python train.py --n_layer=16 --qk_norm=false --init="uniform" --lr=0.00255 --beta2=0.99
MLP neurons of a small language model. Each row is named by its layer, matrix (gate and up: input weights) and neuron, and shows model dimensions 32-127. Each number is 128 + 24 x the weight over its row's rms, rounded and kept within 0 to 255. A neuron's up and down rows have the sign that makes its largest values positive.
After each neuron's rows, "fires in" lists the words (lower case) most often at its 100 highest values on Wikipedia text that the model never trained on; "fires on" lists the tokens most often at its 100 highest values on Wikipedia text that the model never trained on. A number after a token or word is its count.

L2.gate199 [140 111 177 144  93  96  99 119 125 143 197 164 108 133  87 154 119 111 140 105 105 138 157 150 118 169 102  99 106 133 144 101 136 165  95 165 145 122 107 113 155 164 109 124 129  91 134 128 138 124 111 118 124 136 154 152  85 159 125 107  94 149  93 103 116 108 129 115 132  85 130  98 127 126 168 147 145 138  87 122 112 144  99 101 123 137 107 132 137 138  96 142  93 129  79 105]
L2.up199 [156 109 156 169 105 122  99 116 124 115 186 133 120 128  71 160 127 162 162 129 117 156 170 162 108 166 102 147  89 150 151 125 152 149 113 129 132 121 111 142 157 212 114 130 163  94 139 136 187 133 118 117 156 143 108 113 104 164 136 113 113 144  86 100 121  64 126  75 138  91 123  98 127 132 158 131 131 137 114 137 123 138  96  92 128 155  95 128 145 136  94 128 132 124 116 142]
fires in: "such" 40, "known" 38, "same" 7, "mystery" 6
fires on: " such" 40, " known" 38, " My" 13, " same" 7

L3.gate78 [130 157 152 148  93 148 165 128 161 105  82 139 166 139 126 114  95 108  71 104 141 145 174 185  96 115 127 145  98 129 128  91 154 127 121 126 157 135 135 110 135 137  96 137 110 140 150 103 129 153 106 139 131 167  85 118 141 177 116 112 130 129 100 128 132 166 116 130 132  91 174 108 125 124 126 161 158 168 119 157 109 106 167 131 122 155 163 118 117 124 127 141  93 132 115 107]
L3.up78 [124 173 156 114 140 127 100 116  77 120 155 162 119 122 132 174  99 149 136 149  91 163 175 121 116 142 153 118 105 126 132 138 150 157 158 122  96 127 161 120 138 122 161 111 147 145 157 154 178 109 122 133 153 155 151 138 165 140 135 111 117 127 170 123 107 119 136  61 151 107 135 113 119 147 144 124 127 109 149 102 136 100 142 151 144 134 141 138  98 127 157 122 138 121 167 104]
fires in: "well" 28, "high" 20, "long" 14, "wide" 10
fires on: " well" 28, " high" 23, " long" 16, " wide" 10, " low" 5

L2.gate92 [115 162  95 123 142 149 139 136 147 143 126 160 159 136 160 127 112 158  94 156 131 126 121 103 120 110 107 135  97 153 169  97 138 172 115 111 131 159 127 122 107  49 124 154 118 117 122  71 114 104 125 147 131 166 128 173 156  99 110 163 140 133  79 136 137 110 128 138  84 133 160 134 105 152 131 135 127 150 113 131 109 133 185 105 120 128 161 116  86 128 131 132 138 113 119  92]
L2.up92 [ 94 138 121  55 116 147 116 157 141 144 104 136 181 130 179 103 104 112 118 133 118 119 137 105  90 124 109 135  89 133 151 128 116 172 115 124 131 134 128 148 157 110 121 146 106  90 158  90 106 134 141 169 156 173 105 126 116  91 120 124 153 122 112 116 118 132  87  89 103 113 150 144 106 156 126  85 139 154 141 128 142 149 171 113 102  90 134  81 123  91 146 115 132  97 108 119]
fires in: "group" 38, "number" 13, "mollic" 4, "doll" 4
fires on: " group" 29, "oll" 20, " number" 13, "agn" 10, " Group" 8, "ops" 8

L2.gate13 [130 116 115 122 131 112 115 151 137 134 139 132 102 166 177 115 164 122 143 113 148 140 116 154 143  90 149 120 104 156 101 127 154 101 108 128 139 138 123 173 102  99 131 165 123  98 134 122 138 109 151 105 101 132 135 147 124 103 140 120 118 119 132 126 129  83  83 165 148 103 138 119 119 155 186 142 163 139 102  76 145 124 157  92 155 121  94 122 189 155 131 124 135 151 140 135]
L2.up13 [164 102 119 105 143  97 171 143 131 142 115 158 128 134 151 146 132 130 140 128 152 128 141 162 184 124 111  86 171 128  95 151 113 106 143 150 144 148 135 114 110 126 122 159 141 129 116 109 114 130 149 156 109 135 154 146 151 116  86 104 150  95 116 121 132 137  83 167 146 108 103 127 125  63 176 163 145 157 122 124 159 133 119 110 167 168 153  89 146 111 124 178 156 121 134 132]
fires in: "took" 16, "make" 13, "give" 7, "takes" 6, "leave" 6, "making" 6
fires on: " took" 16, " make" 16, " give" 7, " takes" 6, " leave" 6, " making" 6

L2.gate259 [134 102 191 143 128 152 161  69 107 102 134 137 116 104 126 119 127 116 174 129 151 155 150 178 155 138 128 163  97 180 128 104 171 128 141 124 126  82 129 147 129 131 108 112 121 119 102 139 169 133 138 102 162 128 126 150  97 162 109  87  97 128 142  89 130  74 127 124 136 125 120 132 118 121 112 171 135 165 132 139  97 109 156 143 153 129 108 146 173 129 116 104 129 127  80 123]
L2.up259 [113 141 134 132 105 115 142  96 137  88 135 121 125 113  75 125 146 112 137 127 157  96  89 141 133 156 127 160 110 114 115 105 127 112 131 172 128 125 135 161 122 108 104 114 153 108 127 141 147 137  87 100 111 174 114 131 146 128 134 102  83 100  88 133 140  85 131 128 168  95 164 104 160 110 177 132 139 114 146 146 120  94 149 150 173 120  76 158 128 132 119  98 126  87 135 130]
fires in: "such" 40, "well" 28, "has" 22
fires on: " such" 40, " well" 28, " has" 22

L2.gate165 [121 187 103 135  89 136 162 103 123 139 126 121 118 181 129  98 123 132 132 112 153 143 145 167 133 117 149 139 153 176 137 129 125 151 123 129 174 126 121 122  91 108 110 137 123 121 119 115 109 142 155 119 119  99 137 137 160 119  98 103 101 113 163 132 136 106 106 124 149 161  82 169  92 150 121 131 144 100 141  94  98 121 136 106 136 122 136 113 134 158 113 129 147 149 141 140]
L2.up165 [100 125 138 132 151 151 106 151 115 116 110 135 101 124 135 124 122 145 140 124 142 135 137 137 112 124 158 136 119 132 117 134 150 104 158 104 122 157 115 145  92 105 142  94 123 100 163 100 143 111 142 144 150 119 127 113 141 117 126  73 165 149  89 125 119 106 128 119 145 120 109 101 125 130  81  86 191 137 126 136  91 117 122 114 118  83 141 145 162 137 185  95 116 108 149 146]
fires in: "only" 34, "career" 30, "age" 10, "ft" 9, "usually" 5, "number" 4
fires on: " only" 34, " career" 25, " age" 10, " ft" 9, " usually" 5, "Career" 5

L2.gate462 [117 154 130 117 105 123 135 129 115 168 136 183 124 127 155 112  83 136 120 160 129 106 105 145  95 121 151 152 100 142  88 149 165 139 109 129 166 151 115 117 137 100 118 140 114 146 138 123 190 104 137 143 137 136 175 116 131 148 125 120 115 147 101 141 162 106 123 100 175 157 119 135 125 131 131 103 152 149 150 132 129 120 119 119  79 129 112 150 125 141 164 109 128 157  85 122]
L2.up462 [134 116 116 142 125 134 143 126 129 123 131 133 105  99 135 130 131  69 141 151  86 116 142 142 112 124 113 127 156 146 125 105  97 125  76 141 123 136 139 121 192  87 135  87 108 152 148 106 117 145 152 204 139 160 124 112 153 115  95  81 138 132  96 147 167  98 131 115  99 143 100 144 116 123 142 114 163 188 160 114 141  87  92  92 148 152 128  96 112 142 134 158 132 112 130  97]
fires in: "did" 27, "put" 11, "do" 10, "del" 5, "face" 5
fires on: " did" 31, " do" 20, " put" 12, " del" 9, " sent" 6

L2.gate276 [180 116  95 159 111 121 115 150 126 142 130 134 129 126 108 128 103 127 114 123 110 151 138 181 144 168 153  85 122 122 108 132  84 123 185 127 101 119 152 102 130 152 162 122 116 119 109 152 153 155 109 143 134 149  81 123 127 110 159 105 142 143  92 144 173 103 220 146  80 191 143 115 125 158 127 111 101 104 146  84  71 121 153  99 155 133 128 110 159 108 104 115 106 136 150 147]
L2.up276 [137 137 143 126 130 159 107 146 140 102 104 139 154  94  86 134 139  98 132  91 152 126 137 123  98 104  91  88 138 124 129 119 115 168 124 141 149 160 101 149 125  93  98 113 147 171 154 142 125 114 113 132 135 188 133 122 122 110 111 108  87 118 107 141 169 137 172 118 126 144 110 108 112 137 177 112 117 141 131 117 116 143 105  94 154 126 107  87 137 105 137 166  93 154 134 140]
fires in: "on" 36, "open" 6, "landslide" 6, "pride" 4, "feldblum" 4
fires on: " on" 36, "ide" 28, "bl" 9, "fl" 9, " open" 7

L2.gate332 [150 139 160  99 122 120 114 124 134 167 157 163  93 116 139 122  95 125 152 129 133 132 198 119 126 158 110 153 106 161 140 127 147 152 101  97 129 162  87 126 156 137 130 130 110 107 154 105 143 145 138 108  81  95 134 145 103 142 164 110  96 167  97 115 109 105 129 141 143 134 113 140 111 115 148 151 160 139  93 115 119 129 106 104 115 139 135  95 143 140 145 128 118 132 100 114]
L2.up332 [155 151 124  93 123 114 132 132 110 182 160 125 118 139 142 137 111 108  82 135  99 138 153 105 129 163 117 150 113 110 124 118 133 161 133  99 136 133 123  92 110 169 131  99 152 122 122 127 161 143  76 110 140 130 158 146 126 135 130 101 126 140 117 161 176 102 134 151 141 128 148  85 130 117 152 115 137 132 122 121 135 160  70 131 100 119 117 131 126  85  97 136  96 150 142 140]
fires in: "such" 40, "known" 33, "same" 24
fires on: " such" 40, " known" 33, " same" 24

L11.gate333 [166  76 123 129  77 117 143 117 147 131 151 135 160 133 150 120 102 115 161 176 165 141 130 129 120 106 161 135 113 126 139  92 124 138 123 156 105 151 119 155 160 123 114 133 131 136 163 140 150 143 121 111 135 127 151 172 131 105 201 123  69 157 133 142 134  94 102 149 139 130 124 101 108 111 118 162 141 170 129 111 148 163 188 158 145 140  72 108  52 106 124 118 123 133 106 153]
L11.up333 [101 111 125  86  78 137 164 121 116 111 111 118 176 145  97  91  92  90 139 145 107 100 117 166 131 111 148 122 119 153 112 139 142 150 100 155 119 105  97 109 141 124  82 130  97 141 148 103 137  99 129 118 124 159 170 141 129 129 123 170 131 143 127 129  88 111 152  75 134 120 124  81 123 159  99 113 113 117 136  94 135 113  87 117 142 154 157 125 118 175 125 118 144 132 157 102]
fires in: "did" 30, "could" 10, "would" 10, "may" 9, "do" 7
fires on: " did" 34, " do" 12, " could" 11, " would" 10, " may" 9, " should" 8

L2.gate475 [127 147 119 113 100 115 123 123 139 155 166 105 111 117 146 126 115 130 121 109 104 133 148 132 148 153 180 155  99 105  88 123  96 184 108 137 106 149 117 111 100 162 159 101  94 134 128 109 148 159 124 132 104 147  76 135 137 131 156 138 134 129 110 134 143 120  93 120 102  98 127  61 136 110 137 132 122 113 154 126 125 137  75 101 124  93 109 155 109 133  92 105 123 149 117 145]
L2.up475 [134  92 147 153 123 161 156 118 104 137 116 129 130 116 112 184 124 139 124 163  89 103 139  99 151 157 133 138 122  96 121  63  97 145 147 125 112 130 136 137 127 127 141 145 137 163  97 112 180 170 164 134  97 169 115 129 134 104 167 169  89 154 139 152  83 147 133 106 111 143 193 109 140 112 132 133 139  88 141 161 144  98 137 121  90 124 135 120  55 139 138 141 142 146 102 129]
fires in: "the" 69, "was" 5
fires on: " The" 43, " the" 24, "im" 18, "The" 9, " was" 5

L2.gate87 [164 164 134  99 140 103  80  88 114 142 135 140 139 174 118 103 101 141 113 138 133 123 130 120 137  88 169 150 142 106 131 152 130 133 154 143 159 121 119 105 121 107 110  93 108 165 136 120 100  95  60 145 149 162  91 112 132 167 141 151 106 124 125 126 145 147 155 136 129 128 127 113 140 148 121 116  83 156 147 116 108 139 127 145 121 119  94 134 173 126 122 123 121 119  99 133]
L2.up87 [103 186  89  89  81 132  83 100 131  74 143 162 146 112 111 122 132 159 133 127 103 151 146 100 111 130 111 165 130 157 133 101 109 146 143 127 167 126 107 105 107 126 106 165 127 108 122 140  97 122 159 128  90 117 146 121 103 116 124 122 163 137 136 126 106 136 114 116 207 134 164 115 122 141 126 160  85 104 149 134 143 141 124 161 130 153 167 108  96 175 157 162 135 172 126 149]
fires in: "that" 21, "as" 13, "jr" 12, "candidate" 11, "names" 5
fires on: " that" 21, " as" 13, " Jr" 12, " Candidate" 11, "odes" 10, "ales" 7

L2.gate176 [ 85 114 136 115 172  89 130 113 113 121  92 156 116 139 144  98 124 126 164 116 108 149 103 142 119 177 185 151  96 132 107 124  73 155 118  97 134 126  95 116 191 138 159 107 104 121 144 113 177 154 141 115 114 132 137 159 136 135  99 113  70 139 139 134 161 160 140 176  95 137 120 129 158 102 144 128 140  86  96 147 152 124 129 162 120 127 104 101  65 125 136 128 108 152 104 100]
L2.up176 [103 119 143 104 169 108 144 117 123 113  92 141 139 116 128 120 136 149 148 116 127 160  87 131 144 163 158 144  83 107 142 136  84 170 145  92 123 148 108 129 175 147 161  96 123 135 138 110 165 143 133 121 121 153 110 130 148 137  99 153  89 131 112 132 167 161 156 175 102 157 112 131 167  98 143 130 116 104 140 199 172 149 149 142 107 131 133 116  65 122 142 131 116 132  96 138]
fires in: "the" 80, "you" 8
fires on: " The" 81, " You" 9, "The" 6

L11.gate158 [ 96 114 127 110 106 144 162 137 111 120 146 203 136 115 140 120 131 123 129 138 147 129 157 129 142 160 118 146 124 160  97 103 132 135 139 127 155 128 123 121 127  88 119 107 167 134 131  99 113 119 109 174 132 164  85 133 123 107 127  66 121 135 119 144 118 116 160 102 116 148 172 108 131 158  96 127 118  89 129 104 153 152 119 106 122 116  84 117 116  97 127 122 131 144 145 107]
L11.up158 [107 131 136 104 103 146 119 162 144 116  91 112 146 117 130 129 111 164 103 125 116 112 140 123 144 151 137 163 120 137 131 131 113 162 148 124 153 153 125 104 101 130 135 167 151 106 147 130 173 133 141 130 137 126 122 123 154 121 145 100 143  63 132 115 108 138  88 163 141  85 140 101 128 133 175 124 142 111 113 128 121 159 178 128 140 170 118 159 160 107 154 132  76 174 102 115]
fires in: "had" 32, "has" 23, "have" 18, "having" 6
fires on: " had" 32, " has" 23, " have" 18, " having" 5